Weights of a small transformer language model: 2 heads of 64, MLP 896 tanh GELU.
MLP neurons of a small language model. Each row is named by its layer, matrix (up: input weights; down: output weights) and neuron, and shows model dimensions 96-223. Each number is 500 + 40 x the weight over its row's rms, rounded and kept within 0 to 999. Numbers have three digits each.
Before each neuron's rows, "fires on" lists the tokens most often at its 100 highest values on Wikipedia text that the model never trained on.

fires on: "o", "in", "at", "ov", "ot", "ay"
L3.up655:525524499529496543551545560492434582457532456536527566474503538549494498494529486496538500465514488502500436489520466517470509513458450593472564477427526496515455562495541510502617527541566537486478624491507455498471436498501559492455462561505444551512512454465515513457510529523635522504451480451528506529495436417468478489466413488493457483436416506529484571512607499485517500560544
L3.down655:479554529482519477528516474450489455497461460479450543489483487493502516567494508504490469508475432482535399482483529484516443485539521542499571563505419519490481563477466510442505576562486454415526507469496532544490501465506499481435504462532405491540513460510514528552534500494478491448522486563547502524484576480452522556486447532435490518529505415549493550528506514507528551529521

fires on: " and", " or", "'"
L3.up308:523499468463558434578485548545506524483508537488461549529468481497550491487454520400476554518492482456527519518517526528481521541482514584458476453439482491493509466467547505522443530376482521478539416515401530488524457472474555543480559535529489498540492455422495492459455469553433498498500480579570518470462454477527500543465456546510521515474492456503493548461487494634593510474474
L3.down308:426477469509472459446498517507466604552475516503455428473444600455595467503484506486504461565468493491505504455460542496487541531485453508484565528487494530438535473419481500503526520522512517481515507466505494530491591515529520554439531542531470418501421473505521418496517536552476460507559457509457450467464481527521522566508415564534523530448470498542546462463468555512530491512504

fires on: " St", " P", " p", "P", " st", " B"
L6.up890:514468475526501546562514386505516439467469520484545485504545480557455475531480505527453523471496475522449508450466574521473485489561425516428539554495526454482505462484546476484503471463484487542479513555499503438534418524478460457534520539518460589499507577481528572428464534436528509565514432444462470510428544385523500496546534566496497483492502394490497517446531508494511517479489
L6.down890:473487487545427558510498544521460504439516454537512437465538466531488489524436487528414402530480461447503475502483432436474502486476495444551512502553556478487468387513506422488440501543502526447492473546515548481553543495456535519514455523528566526406508476505562498510552501553474479522487503478495442502522530506502526524493479574484425575485559458536501522537481494431481522571465

fires on: "r", "en", "is", "em", " wh", "h"
L6.up607:506545434552454478543551469530568490497409453509494582525589541449503517551499481489485508573539465419494485483469599450485455505458537537536515553515570558523491449454451496478500585497517433498534460491524531545483431445525517539447479471560456502543497406517483483495477466440480460558504417526456449518509497527577472532472484546542481490577441484473516451462492512452530437573460
L6.down607:447564518502494505488486517518465506463575531486496481451486475405475532466489503547499461446545398422532432574453507487473539486513535559481426524477456542533520492532502439582507503494533412530525483514527510527499554513510502486563550425435422515520514524480466504485518574501480482500509487494488542552455488525502550538545498534510466537511520504514480486577517522493515515464431

fires on: " and", "\n", " wh"
L2.up284:512534421499390440548548481536445579524471495554593528443503451555528526538425506484517502515472455487526529484515507472545469511476427602506467409538451489494545460463504540594468494480479432504549492524489533464596428462572458491471530502542471505523506456460446474495466516584509465499543492457505494467505467432494543454522492499473512455513520478471499465509527509567557478517534
L2.down284:474459513532480462521542469510470526541461517488480482549502505513500519476413523482467535605511542529524531483463540482511448491444492524495492426486526515512438459428580511449468463396493550565530440470540481472534596434535493514500507447531423510580449450541543464500488524455523453477495439394480513481482444490517507486450544587463549481530512450584501535512512512543537465546514

fires on: "t", "et", "l", "ic", "c"
L8.up50:499459460611508432510496485483494468470490462472502504515462464445441516462490480473518485491474508544527506461537513498503493560460527507622459541446523497472500433484538514489518608485524516543573519570522441516495511468480558480444527490475518547476536495468522497489515541538390495479503541517421531490529523484511522494488490403448450479514476499533450548484446526408597545494509
L8.down50:545478464499471515478604549574453465486496459469517469505521476525517525457473504455479508551479514532517539571444511529454424450438518462557532548454538536501435482501486570530536474453452546504560495553537482440511489492499471500499540509539512520438512530490486481518419455517454516547520469474520482394534566524507500464497536437498533509453557520465470436452493570581479481467509

fires on: "t", "ar", "n", "c", "ce"
L8.up425:514465484612452457452510524506534526511463494456479459548521585474444516483607495529469539525477516572501478515508525545470433551567620528522575461518504551609448452497482517505494544493526476493420518488493473462481562495518578457406481503486482467456530537445450511461552459460504561506548517478476451433516487559530471484483465485458479517516452569494488554504417489471495562526524
L8.down425:519465435488477444490408478539459494539484463464565456490452501577521559521567536505513432523497441504553535534474470456486537408498562396469466478518474469547470507472524551543506492571489528492555534550499516517501547458464514505438501480511474470513521457505509448536461549507489515447515551488538522451568516484521506551514542501583550476460521490515528485548502554457473498474494

fires on: "er", "am", "igh", "em", "ip", "ep"
L4.up525:472452497425506475554494411509537481533523464521483529515578524459532548536576565447531493513385470433520510573435440521526516459506517387598503557485497558492498525546570495508476540491543496489465515518437502482491519534445477506459537455454464548506435556442517472482610510496544506505404471487496494520471483552489518514460557468543490508422493515491449523486500532492530432573504
L4.down525:526508539584477492509543486501476493510495544450459522517493540489487510497466467439514548517432452523477510460481498520488562426538493577487547470553521503547544529445524438461461507502562422572477516558456479544506497533533562507556534497479476524488495426516428451489536524498456503542378405482472476586555415495523480452505492510528557509454513448532508478479513533492496513438465

fires on: "her", "z", ")"
L2.up823:520529434448459543412530519500475443510457473462486540480509504488528526413505496503464464415540547503450491474570488533549472474528484538545482519531458469514404503491473471569530521467508394480554449485494454527483483539480497474419521488492487524535546459443503513468557516493516496487543497498420490484508554571504516481556568474514541493523529512379516527486521444509633477533532
L2.down823:456549558528519448463519534503468460529525528538564486426463502490449587534526472490484541539446469528468453491481504521544525506556505576562430454476479505509514536465555512457518508450480515457454465522484451528501403467482461585422495453446563547463471533451549518518465438508515535571445563491470508488520521581470461433525545495500539529454499500480479458552549469567485504422468

fires on: "d", "i", "a", " G", "en", "os"
L3.up691:467539562491445508554553535452491477495456485489568464553572365448448499494517455444441482477488459495409557516517520513455517474522529462527454470519509500448468533525553522533472465630474473468489542459510455512517428494465518500408539518521465466488554543464460514515543518468498565459476459517505439465567456469473492408542517576525480554442521491427520491468517452461549527455461
L3.down691:516506508513493563520595550453465453490514474483497462509575525489491513514500506441489500424494550525507462556510457510462433547465479445524527434498480531513508490529503556489520487500480440565400526464470496472493472444540508467523511433477553499500518448503536546505519534570465495533419499451417578484480501595480443488446570516469547504557449454448481526573526491477524504573448

fires on: " of", "ing", "th", ":", "ly", "e"
L4.up333:469537546488479520501452512512590539528521455508423502424581557524503486465444482524468419380477568450578495498439526483440487464471574459551508506474533504512517533532511506590540511506474456448377458514498475454490533482605460508532427461462531477471485408519433553498569503498508475492484495492541438519469550488458495420545570495501456502519451503457499489522459437481538505515515
L4.down333:486456478504537450454510451549475491504506460530494557530509409456485471505456510483498503548503513556424489536589528465509553483487379437494534575483465543517492502412491535500542414515553550451573513469480517530526522524516524484555415468502496480503550473468551558510463451562491429473493609496480552466472427481501452540454540563458512579531507553559550448490514552486544527510532

fires on: "ov", "ot", "]"
L2.up685:575458524542514535543540587448574491533516469494498573529555531604506530539492524499535488483528477515510537565519400548548600488499485488472555491522516464497435502479510520519522546515521474395489526499491433489551495475549496539501464513602455486499512443528443484501455490536516526441535554526540481526552485496500435468463531523539530502491480524444534484518530502402474464486506
L2.down685:491454586521543504538485482481542508530537432460505483565462516515531500429507506617510482561436486492498434605439481563453453489494533504443527512506532475535475556465525463482575515471471430474496469461476474442557490446539472493540478561518500478492486482455436553483577523478469546520529532497513522487493549492473489543462533504438508486439512504454527607528461468483507489509486

fires on: "p", "t", "m", "d", "i", "am"
L8.up871:454535534542487498523465506528460385515460526478463475537514485437530517386548436495528466517511491472462524403493533430532462537460490518512542495465498452483506456461496516529469436458470561513447521532512501544513483544476471445453513527519567532534496497392489516478485542506438526486465519577501531437470541471499558471488482543448543596512477524463483477496530543520530463557433
L8.down871:545535476449510577488511560492561503467399475483492509526546525545529539578558479451494496495481539510538449538497508514577457531464562513546520521476505534422518524426448502499464481496422493444453486480499476478494505504525578535517451462489542402509516538494518504484454529540540507483473543501514460492451476542501477480464585518515523524539507454516502504494487528483451493434420

fires on: "\n", "P", "age", "ro", " P"
L4.up291:525475521464410510459548463504490491414486494450503557537546498523557508520440463542503582498494482499438494442488585523499545487533462533501487463572493543524544467470422588553440493472524486473485487500475557470487539475458428494511457517474469571503515511460504533482503502537516545590445448469533512435445478547473446537531515574519580524460512460548472470484538510491511508478526
L4.down291:497536558531535454524550430549549538576482529508488436407463506424550523498505471503482452474534460512549495610545551465518568474493523482561558591480512492555524530578490500484479511453549482453525447505424547542448502400487529446544470475517508489495483475511500413535514488570442544536495451484536472528458502512421498483557430537456500471451522520472571570470431473429424508515490

fires on: "e", "ec", "c", "on", "an", " of"
L8.up603:553549534567460462463512492487522562540435421441514508523437504526559443546524487498499451494445528533487507484543498536407481441494469560519469518550487495493650465477490486473511501524469461522539550464553532525483459455513513437500499501480535536504489498474531471530464532491494502543506487475480478451479421489441519481485441555515479519469464491507549510480569605476455530579489
L8.down603:476483529488545566419485464490426518468521506508471468564536485438489412488488509457516578490502480469563562492556551522519462544528466434492511427517483468535533554495481479498507536489460639451467482423510504505488430481482475584521555491504540451514436496461528554436465548529472527489497549511474468528544508464429497512504496555556401489473492537540457545460424537485591499491546

fires on: "at", "ive", "iv", "ion", "ore", "ate"
L3.up325:461492524545488488461523488516466463458498444482453526572555578470541517476553495484455489508557462474463539363529498439544535493599525466482507603564473533565511483499504451464486453501525445474530439531493540480537479492539470474487509479508509446471481499523481461564571501414441537507542501537473503451495558434429446418504561485513546543475536582501396467575551518517421471508506
L3.down325:520481428552487466534440521511516505536502523527506471483542508583455495557542511523497553443555504511477496591460559456467456509522431579461448400422545540528497534496538486538500556528514470495540456515502485508512618510540425448524509491510512512492487495492483488460486526515561525530478443479478558461435461520498501471571455547473579518532457488502626584423504458548549478466509

fires on: " of", "ial", "ad", "l", "qu"
L2.up343:455490393587439514538450465425488553507460480487441497465497498503514504558499465515454450494374412487487475496532491526545524468477503551475485469551481474493539431494544520541518435532482457540460520492454452471491529521525460490519497504543457510534437462484510531566479535481445463494433492455530494493496537487458600462542485474482500526593465482448504536518488531525559550450478
L2.down343:528552517512516552542542428496546526581415503492555552492436539512487603512548577593502507488488514470512455523466446493519483562545510505457527567437540441435529516524482469538460535507531461521505492450523528452493467413511496489518440451467464461494570438534456479482549504530548487514507537446508531551466520553525534484486458487490437507509478436489499538481515452452479497535511

fires on: "z", "Z", "ers", "im", "ion"
L8.up379:468466537500522536440527554492494427499565479460446495488497442501530536453523518525431465543536570454569490498483551512503545478553510531538478488510493516612541512408495518521499534529502405551520511458500483500464511455491431501479414490540513571557506481529484458497562453517565481508562425522522551545522449525459461501493508503467507495532465525425540438526487424504529461541581
L8.down379:463516488469497543524440509528465532564545438441528495484513460435518527485536493552539401527506455509506522578416472529554536559553488445547634516498412490542533465500506499523460512567486469607474456558498465476511461527536477489482529512473493548486513515497427547467514509529559515511502537495510445469508502399493528587567534475520515541505501507502463507483525512584524539489494

fires on: ".", ",", " ", " and"
L8.up191:556544521496504528488525483466491458439400450462512456413446515397426527511514497495473459499552496468590506477492500526483511491527530501454575478513520504435509463511492533541487500393543445465566469471524492556470465521487489424530540479478528502474461465461562428546434523512430543542458500482567437567490528480472493540446514551542520537483410504421508556526520462399481494459490
L8.down191:444500524461471423482463492512501523569606576527551501523540476512532545583516487491477557521458428549503515522436574441497470522445568477531513518512554411482541491476505552527543516551509543493480553549450525478459505462501483529481446526553554499488511526516507480555561527510512487522463505488577489415535499502492563432486479460398436546504512425523495492483536512547544441495473

fires on: "w", "t", "ran", "os", "n", "un"
L3.up255:602427460488448472518538503481547488482457501418504500562508512556497520445488520557507550453428515469447474520517602530505498552564493566502520494534469488566472466422476542526479566444559445440498499474478478382488476460506485470486429514434494514503522500516515430516462522476494538450556540470533440429489528430513505481495485485526524489530460516410487495496446508429520452463546
L3.down255:565439512485535515514511538490455519500541514524537466472529553417543541488564603513499532482514485508541548469488481523495439493415450466505563474475480520455527421416532544564441534469489550488475501519437449476529480447539541451463419532522524527489494543536497469484488493523490515470455459587483494421497545530451452473467483534539536504508533551433535474455511501542522533491469

fires on: "v", "ag", "g", "ov", "z", "st"
L3.up222:536494518500482480531467478550446537485561529490530474465514465507505482536512497471567517477518484541543373550546472548465572523484452476549533450434394511597467506512575484567502539439570477521593444519464544479506404448461522513474466549535532484497437535552516488483508572458456514514557499496518539559531461525532504547534479535548481503485454452462426487455498520472466466539539
L3.down222:560484479510529534495421496523533507441534492512488472490509423499496418502433489562515467519576457459515473467470519463426507489533532545477483400538532505494563544473462459471550454444460521497466500476452524487544517476544499533516510528525461569510529459505512538526479463531561466438517511548584513477504447526530517540474497442512573449501522477515493544444560591517512484467468

fires on: "p", "m", "e", "oc", "ff"
L6.up408:492515491451440511504436482509476481461502457447501534543532587552480542541526490473552462499532516518548469404464519532511530501549511482452503527430507537494507520459513432538569474491435510538505477517477462530526488522578454490518489471495508517554464460559480503592477542429548540463509497462490494478541494550489479570418506499496491526536478470518531348612521560589530504464531
L6.down408:465476545421549477535520481542495503543470516449452556464518446545546494508490443448483483455518491461506491482509466448510405513534504462487492550547479546501518492505564482492482495521525474454462432534438541533509513533548516468579507534510482463521485575499471521445513546449509537521499467553457480497441481459501453405503482535583528509533490467542504522504434514499543527434484

fires on: "at", "ad", " t", " R", "in", "i"
L8.up12:442572500500500525487488475492571494505611457478508486559522462431451515412537482550499471557498509472512466497467486508492564586557462536479479503557501497462507514516543498545417499484511475447527495521503506504486438561557535477530520435532529485519495472515439537509494541510564483515482443490491487414524460580506493528470503496488576531564520577476500595577524500505512547530484
L8.down12:532496508487528504469508515475498585513511530592467506497500410546559506568478522486474462428479525438488540528452519534503477453426514505480479570492468462526507490476565518461540445514409489503495492493510483535469543432439532569512503521480447457524536474607539526492547444469501491504526479473559473505499480505516467453490497490480480539444451519519517485507430486540500426539531

fires on: "he", "am", "ip", "um", "ant"
L2.up289:511564552552500573591525499544471484492534504518460486508494482507532558524522537461572454496489505489552508500469471499510568469412529471532562493537516526463467534554511507488444568503517466475467577503472554496486500514465534593451541470504444523557544492442499555453534427540538479474448439503520432510508417514568484446499510529491471526543422507494444501439530476431557488467437
L2.down289:528465463394509541482503497508528507554541608514549507501531539588483440497442444484503554454432548511486506465533550546494483456498421454500526490503493492514497494518485511506471540550478463554523488504595498473500474438495499457503594537516462464468481487494506486559488507496570523545506451502513487485494482506516529393482480521506480471533476453454399562467453473492540510501564

fires on: "t", "and", "av", "v", "ent"
L4.up361:491460492431491524514552542472496491521548545512512471424515454449509490560534518561478542544447594517443482498470556543441532508558558538503451468446503509471555481521495518422557466481525538561486470541456467510449482476499505451551474440538442566541420483527485503468500521468524488435497542485490489582455535522489478503542475438543532598457514431524436454584483480478454459579463
L4.down361:515507517526465509439433454489453483555468493452521497513561518481556488458464476514550452546569467495581521516503496400565451413467461419496540601491457553556435547557512445497589510523519566446519520463576484480519416427442531501489568541496470476427452476502465545472529517526522502580514460556453544526463466535513577496549456583524490531459523557539452528447552491484452529425545

fires on: "s", "at", "n", "t", "d", "W"
L8.up813:525493445488568396536497580509481491513515471538464593532536460479566500453536523496501511436540457521482539497524483495497500528552540503451538557496506469481468449534457551535451444482499513510489477561454483423541492483471533471444571546525444509549586537537509477527490475447484472394524492480540592438491457468504445497517461437526509519548512494471519477475537501488546506551508
L8.down813:396572564490528497571449510535503511460521461536520534525482460504499542559424508510507446512468509536520487520491543588450513440500519549493535568564461580461484506489554417471488466550535500484462477469536513442476521516485615487479441463571541557452443508522457462424478544539550470479455536537506506552429436550517419460521531579488544509555517409461510501488475514455474499483474

fires on: "6", "2", " to", "99", "01", " "
L3.up756:435487531454511485494532566472503534462466492522487585463496475544535534501537516485438550425517512538424466480528564541450496479540425491554563487516529467459519482481481559513478532539597553477538518440515469480515507531490546515472483560486467544454542577469544535526497507490487472504556516534478507518451517464549402534417484504552482541494526447461484485495501533501467543536589
L3.down756:514459431497498475468558490522531511474468525503522505521547432523505452427550504504490476506426411577473538533558463562525523519506575458531481446485538476487532492489554472513473543522524503489480457443489437513423459469540506447414517522455456490567451472492590505446543583536541501532527528556487443525548518499484491542538417482519565479537513458510451607478569505592484505532499

fires on: "s", "ly", "th", "ch"
L4.up286:496530531507514444456473553456507529468531510442476499502483518461527509454460470425470521455454551479472551536442526491565502527549465492543476455534477524454511567454441527513475481451513447486497454518477488426571589474595491570499534533473467521518483503489523556470437477468554539526466510487504486513466571583517443490551553506538470448522525469399547534502469479509522466456515
L4.down286:492507502506429487432506494498427462553479470541472525441530485475541487558610509510414501538518486545520525388544558460504601533467501513467572484483397461517527485537524523502531513495536475545543504446480465522517517563502458496500534481506453514496496557474492510496496583473513490456542524551470441490560468456503486528471407503475469516486488516561587442489458498480516516469610

fires on: "c", "or", " of"
L4.up643:502504475597496447492496575476471504479484480391512469517501555501571501448501440572515530512477437496497524446608414519527437502481488455493448544530478502499506486559522466590487497472524465522401538449474457526533418487578526446487497495408468496549461462482527477484535533483474487496545460511534478436499533562517591404527518580478554457528492471528514480474501498497545501522478
L4.down643:566524501566469511463459442477524522548524560498496502550550483507447418501517589580522481509478519431502553479519557513435444625556580507403520428482523501427472461476541504560538511484530459427504514434515556470542549484453492463522540499440476527516478491490530488523474494517599537564530543427531571514496476463522469528457468506543508499471494467460458515541476459441541532452546

fires on: "ar", "r", "n", "ent", "all", "it"
L8.up317:513477443517465487452488441540503511514474478419494484501494515453540470457520477485493463412520474539477465487487504494445518497567523525498483385497542549449562520517471500538523494524514524419463464457564443449510494510471511512521501449531471486505482493548463457551487470510453399516475441496419497425527482515530501502515500544473454552483500455480487480562519516546540578503476
L8.down317:526445529456513459463451489530540561540431490481513513477552459525472485521479439482480502519453501522514506502527579520507544457459532494522535509555536515515409551499434475570454503499442505478494520592472453503463466519572522567516410528507542534526493512462508536449492516475520462451507530458444466526478558437496458446584460475466513508558471531548451498539469457530500459511502

fires on: "at", " of", "ac", "on", "al", "igh"
L4.up36:553505516538553522485496451481505488515445388526516475472515523553533477502480482468468518508445499555546524505492557515484506440528525502551496468503497571510544501465512547488492476527486485513571509516526497535516499444484462463448499619495576555538478470470571477458515559526525567384484530512406497535561513500413495422555548428534591489487515496528484499561503508496474488533524
L4.down36:439531532442582483491447514541582530526463468488512486473517513537538428515447531463496432502507493489566535470467462530499486460536457521518542509500491533500488493545488512511531501530503523571419483511462477445451469505495457587544504513523516499503447533560545517488483522609483468563508491460467553516551507451455449531549536516511494517554524585441468515524547513522439468496523

fires on: ".", ",", "as", "n", " as"
L6.up750:604495601560495423508437494427509462517439520539470539437563546484548416469477525558457533490490535447504507568411533475556468495511515511468508532479559489486491519494467546508498507475541501408481441535497521479482542456518473471474558533543509465505484486472468503549511543533524517508565546500540435594401503466484486468473488565543532536425489505450440497592470520496491444490504
L6.down750:528464499449520500469528501465534511553464606505492473490509475528447416501474561442515542508426467541533461511593462510517464544481536502540518524430509470514583504578410526467455447471491518509420510535479520519501501514519446504514466608541474469502551560518479489520476485520483501498590515521489498433533531450436577470529446475509499573508534543414544482475453491606443546481545

fires on: " h", "em"
L6.up498:505506510498463470521559571447529527474489515464487478563504552496461522488550438503493487581552468461523406583497515529468453514504517563482506544543454477429520527456502476493452488496524480480567496536492441540542497536474524508534478543490446481545408441492550508492434478479515376521523385481508547558521432479501495491567483507562445479519464520485469509544449538490540470518494
L6.down498:522571447479524507511505493565470500493573464543473489488498506455552451493441433503476475497525456471498486481462491517507496555513497493520478497519512451456443417492559430527404488517512457518479515520472595496437580539516567497560476544474516476523463511516454477485530498530434431540473534534480602547480547425532551506562470529542570519494485498572495478591517472509513535494544

fires on: "iv", "ist", "im", "t", "av", "a"
L4.up287:514467499527521541529569546480491473556539601472548473495458410493470390533549487555476534497501512516483499559449555522439477496537501563479472479553439520571481509494497470491432522514550547549479430552495462502504543574536539490539520460475438520602518476445473474494501535537516466478491468523495468507476536456468523439562460400425428613508506470459444513550470459479412550498447
L4.down287:482507403470462481478507517481448474447516522475444492530515544520405497439536509521551491572478469450487423502545576556539553536468534454516542508565520471511478499445487537566522500486498515447415575458606475454472501468457480466446578524569480566525553502482443487505513541450435521495479527505526534464420516517546504571530499521476494470453530548521552467532450563503535504464488

fires on: "v", "ac", "ov", "k", "y", "at"
L2.up892:455459494523521465475426553492428475462496534506484491474595545457503474503498555463579578495528431466553484488559429502561543441449485494487549445504543486550515524505535474537584440543514536517500486493483434487493516488497524517499479500434562565546445517539501462512555555532504568486518512532524482528571490494484506535618489521483504465482456501437486411451480520469507507468473
L2.down892:464464468536544499412557419498462523519509503492453505475446471491565489562508520551569444429548553544522565493470531480528565522533478517475453509511570514535484495510466469397518553485487508475530507486502502529479480616442541551440526532508516492532546510541490515516398468424560584423494528440521500442515488562451487581461471487488546457475520496563525489517479469492506474436505

fires on: "r", "l", "m", "f", "e"
L4.up795:512484519561453505549470548541516512489551399499463515477537540478462468514498424535558482599524481425495487481500446557457472554511515435581434433570474517486503490532550422536543550518492433529480513473452524483536519547502535483502454485503411489451471522526560528563492438508491519454411479563444573449536545553458506500441494499603468465482512530468456490539471515529536454534492
L4.down795:523507486445543533443528500467471467475489546507542419526531488429421523517540490477438520477534432499460534499511427504515469519504557533512518537499498513568523533521454540503487516406468454508503469505530553489443467483449544524467530549518585499504503484508454461488501516499421518493548537477451451493440569452548555460563505485471502464498464504473588449530512481544460511475468

fires on: "ew", "ore", "ive"
L2.up350:462529479477623428512482555482550516479517457517475503465552576499455503500443501511504514569435455594539517393525489500488439537515525468508491497553510501576449477506512526422555430506477478480493523468526466509547481457550459563483561468529477497524472561478523489546607537449515496552452457477440427475542527482519495515594531451459521543526487540488385450552567493499491504522553
L2.down350:554516504480529441449554523475518457521519529496451538491561564500416427494457540573437553494508493554530548498518510543451402509519463492550483511512544519615484462509505477435479507500553440525549480460500480521606427481532518560487528472512460464537525460456519472567528508513571547496505462486496489503503591501482496423463456466439521529533525519481440473540579503487428485509527

fires on: "ud", "ter", "n", "uc", "or", "o"
L3.up179:490501520538485489562512493467503548484441452545464490483510547432511506431452514425457515538545501526488496522517484514584509497531554447516553516470476505467437523455486385506557375493536508482540501515392458431527478532478603531470486487472440590489524533465506454491539502520548543549490522472423432439543462492426535464540505465512457495488433441500531514483445464453489496504544
L3.down179:514474485548558528439504530478532514434521496413456526450506553469501538487532449536507492438485439580476517495436499501548489484447477550523482500472420518431491446528504460548484539440493550510474543429549478468430498518537544534521486489552548491454497407496491562489516553463517496509507523543555598514480507513532495523445566534482511419517494567520444388405481508483455536506518

fires on: "ing", "ay", "F", "it", "l"
L3.up50:469515576469487471454467444513564446503453458522479470514500435485500505542517476472495474496486418515497583507438503456452510531543463471493544503500501529453440496533518548507440501463495508470462524469510503529556449468590492515457581519512455446575536480534506536499455517469481560453504458475525566454488466504500469550556501577434536475523500592492573530483491503495526408496488
L3.down50:506492426508559544525532468516450528496477528503507523478514447531444553486500494556489531452438560504565461462537495501548503490490574510467445511448415551458471515454470439468554511528450434499512564539457525440507456495477556533518502514444572492504486559492528533560469425446506546498434495519507503572462513487507563527497493395506569471452518467545467558518457529448567542452465

fires on: "p", "h", "e", "ce", "g", "er"
L6.up205:385457476557504489536449473448553585555516435429534530488453456487506506544502550514491486506488420444514453485429538440511515505502502513526509556474497528531551505529504507528526485551515476540509540534522465541567521500457430455469474467400560550461553554478472488579485482488465485542465446506495400501524517495484546554405408513507524491499495555531464482508556587524465430522489
L6.down205:547532565418494503486476504524503503525475507525447506556497474451485534507501526487474542424555495464499505485505443525527432540504496405484523527486487521528587441511495502462567471496505530519482431544530528502537500469597572464541586498540511468452428525530503455433473574494497510427485473497516474373508502512500513546553471524449577458561575486470522510527402508498503500504526

fires on: "n", "ol", "2", "ed", "l", "r"
L8.up420:476448377506471509431481528505538494413428527404498530528571519468480429497583514542563503489506523466441568501511528511557512514569540539497548474470488523485480466433521508519557487507541528478505518468454542493441455496491526492544540454482536528516487454536478515524505486524569483541465520520448465441505407505516496467515528524495450578467509477497528562540470555534554527508448
L8.down420:507525556546435522496496530451520481467502519548400487534493538507355554468563510515379445511562515550481526485477520541503451507429380492482557467484514500522471535511469557477477488558516482509489610475491455514443549553549560488514494445527468508498508481505559526462483489514502552479450434539468492528486537513474454530484464478521495534526452520622488446476532429473480486499502

fires on: " D", "d", " d"
L2.up115:573473439490524501543506533535511477487407490519469479417529570481515570496572478571501504472482463422464549448530511497545491522545462494468512462443426529500532506566521487516504459542519430510463522452501528515532469500507485539409554502488457539504469520502586476535443470467508462538479461463503565501519504540450407459495563481482488535527515558517512559528469517509488481495484
L2.down115:517503454448507514512521551555473513436468549491489503497453561489430419537574476590497454487456523498459536520514471460499461455511460528492446572416485534495559513548513522508424488523465605498463465438549507580443435536493475501456523499506488402515514504517475531552428516498518509496448499440511518438429503526471489443497510468481542488508496568544491512542511516503489527520510

fires on: "ard", "ed", "ing", "ong", "ound", "ay"
L4.up433:534504546495508522504560458558538474527455510580558521472522509540463536513469431479487498467476498509533476454446512543456511520522476490467488386502537530484480486459500525486448487463507495529538494483502473530561535501552531496449478560500522544461541404511541539480472508465499511562486499549428526564553479457482508469546595453491499520513497488519527476530438508480498420621522
L4.down433:499465527507552545560511518505542569537475566535508585501473406475366505468497526516498538492481483486508430441608509488567362485486579501482530528575572504504468523485524474463435532459466519559526427500528512499518537539497523550485492577480475508485592478509525577480446474434539531541461489503498485526520474541491514525549539484522473469519496514546443531473406566447541527494531

fires on: " D", "D", " d", "R"
L3.up510:497488440484527482561515502544552481495470502596490514487476503562508489491520505497540448491480535453556484456492521424573474475535430526463451449463563541484518531506532493481499478562516438537534475482455503532434545533495575480505521486546573527520448484545498519524418508484504494496410491426558500509547455457526404467488507515529493507502508556485496512510509497549530508574481
L3.down510:551529484466519507460451563578490539476491560567487504500412505512448434483496493599503475466478530506503486456448471484459434502506558535470438511476493504518524567518515502497453495562445543542527469458540549510453481496508520508534485495497513500543458430455455519488498483530457537524520575383561498404477465468487474484501459494483545475496527520598472508572483492567440552509522

fires on: "c", "l", "f", "r", " ", "et"
L6.up642:509522428500584474530465461431521508513420519435511544479581529429459479478509394511521559457514590485454534488527477540447406510537510452486505512569498578525486543499471471551546556467537531436572488397519512465502547497463501470535470577524491520489487518504523526523494545477464524476445529514431557475520518564545524461542553467495486464497545528510587486592446517520551527466482
L6.down642:489513433475467468535509499515478525479475463491527515447467454538441483480436528498507511495493489440484529497525531483554415521526499525532536522478460547597524487474531559493420534480517445473487551522560534595445583479504503536482476419455522392494541542479485423469481530511513503479525495560456579490488605518496503531501454487491528452493491546522564458508529493529459560498461